MLP neurons of a small language model. Each row is named by its layer, matrix (down: output weights) and neuron, and shows model dimensions 128-255. Each number is 128 + 24 x the weight over its row's rms, rounded and kept within 0 to 255. Numbers have three digits each. A neuron's up and down rows have the sign that makes its largest values positive.
After each neuron's rows, "raises" lists the tokens whose logits its output raises most directly, leaving later layers aside.

L2.down1020:152130145107122148125126152126083158153143161100151128142123132108159138083193147125119174155140140123170130110129158130090154132116130080138102141126125139121065100143113099099064148136113137126098159144113156163097133095124096084196161086107160138145138138108111120125112128180103088129163092116152149122104110119157163140171133132139067115142116143139084182140120149128136099133125
raises: "ings", "av", "att", "ond", "ain"

L5.down437:085158141103132120097129139105125120146138126132108122118092109091104104126113140117128105148112139120120149131132148117134109132130133098136111151142123111163143106129109146109136089126115090119072126146128085149160155091128152128092137113184156144095169108134105137120135153151102134097094100107138136090085148093146140143120121171121109111145138152130103087138136086106158103081161
raises: "|---|---|---|\n", "|---|---|\n", "|---|---|---|---|\n", "cing", "ense"

L2.down693:114116133172132091102130142162126106123120125130086125164121156113126140160145078123146099131102147143164195206095179128105153095139152155105126099118111128156127115088085141121189166117096141131131144112171130145130132155107131131172127147119118131120147161146163110148144137111133096141156128133132133117104118119119136128145151126148161111132077155106131090170125144098111176165148
raises: "ial", " General", " general", "-of", "-in"

L5.down496:152113167133136139120117176134169153118099119130106113145116133102064132133131135125192096157115106155136191162145144111111091073152138141130122155145111111117081167128152111114086147156168103147150152097116130169139137150115130116124131136167154143119099069149069150104145185146112155134179148085133125135139131136108145169131137113129122139117147120154097114143110065106123132113149
raises: "s", "ores", "ations", "ation", "ors"

L7.down1255:104115143110127109141153147091136138097109128122119154135174164119161117191099116124111131108132146123128105147091074125104098180128115147144110129076088117117135105130104183156132136119136105161159148109081116169106136129101093115078196098072163149115151147118159115146149124121122123164093168141076159128181125102131122121125115201131123101145141176125129127146119157121120099098148
raises: " a", " an", "her", " another", "hers"

L7.down466:194102160121141165151129062165141190079126141128141149148154138192118107163101118189113135111135157113149149133140134107157097111140128100137102119125120103111148110131126111133134165104135072138130111150107103080090114130100174137124141132097098131091162155160089129106093155124147146150112099180146123118141115177129139130106131121126163154102145119109126130143133136132121125130142
raises: "ing", " rate", "ors", "ory", "ring"

L7.down660:147138074072123121130096140137093128078108146090105143134109134175151120133115129136114124107139166145113083116158099135134153096140093139116112157113108139112124111133141130167127110152133137123132140140120172146169134103121169114119147124114122118108120101131125108135137160102164127116155138095130128117094105146110127087165148120138095111142122128101122134085117155123137157132123
raises: "e", "s", "er", "to", "o"

L6.down935:140148173162138143153128100158122090126086084141119116116130065101137130118154155133121143144127153149128106138089144096113104117148123130191173080115115103129103144122147134165124164107130179163181145115100121079164152137079114107098144100147139143181121139105152140096148138093129107087127124148110140100145139121127118140143119146130128113125114160106098163132101123153132130155100
raises: " another", " its", "ify", "ually", " itself"

L6.down970:133132101086121141118103123091088127139153101104100133144143159104151082163109094102079131178125151147159120132114143126120109134060144099140127118149072140121141149141136114122119140164115145106118086120096138126124127100118105140108129164148121122133177112065128141141112128082155145115156187099168115095120170097156120147168131137136101122135127167136138156144156147146127108162159
raises: " Totals", " Total", " Time", "outed", "ested"

L2.down43:117140111117142100128132171113123109136136089166130092136154101114123114162113140167148141127168131134151086096131112092129101130173103118121132122154153104143132163083093099109115085070097103124104102132129175126106112101146136134136131095101126121112106163107135103139152111081141119162132112124156119105143116100140173122127116139111155130159129140127132124137127123129111124135108
raises: ");\n", " =\n\n", "ony", "ed", "ling"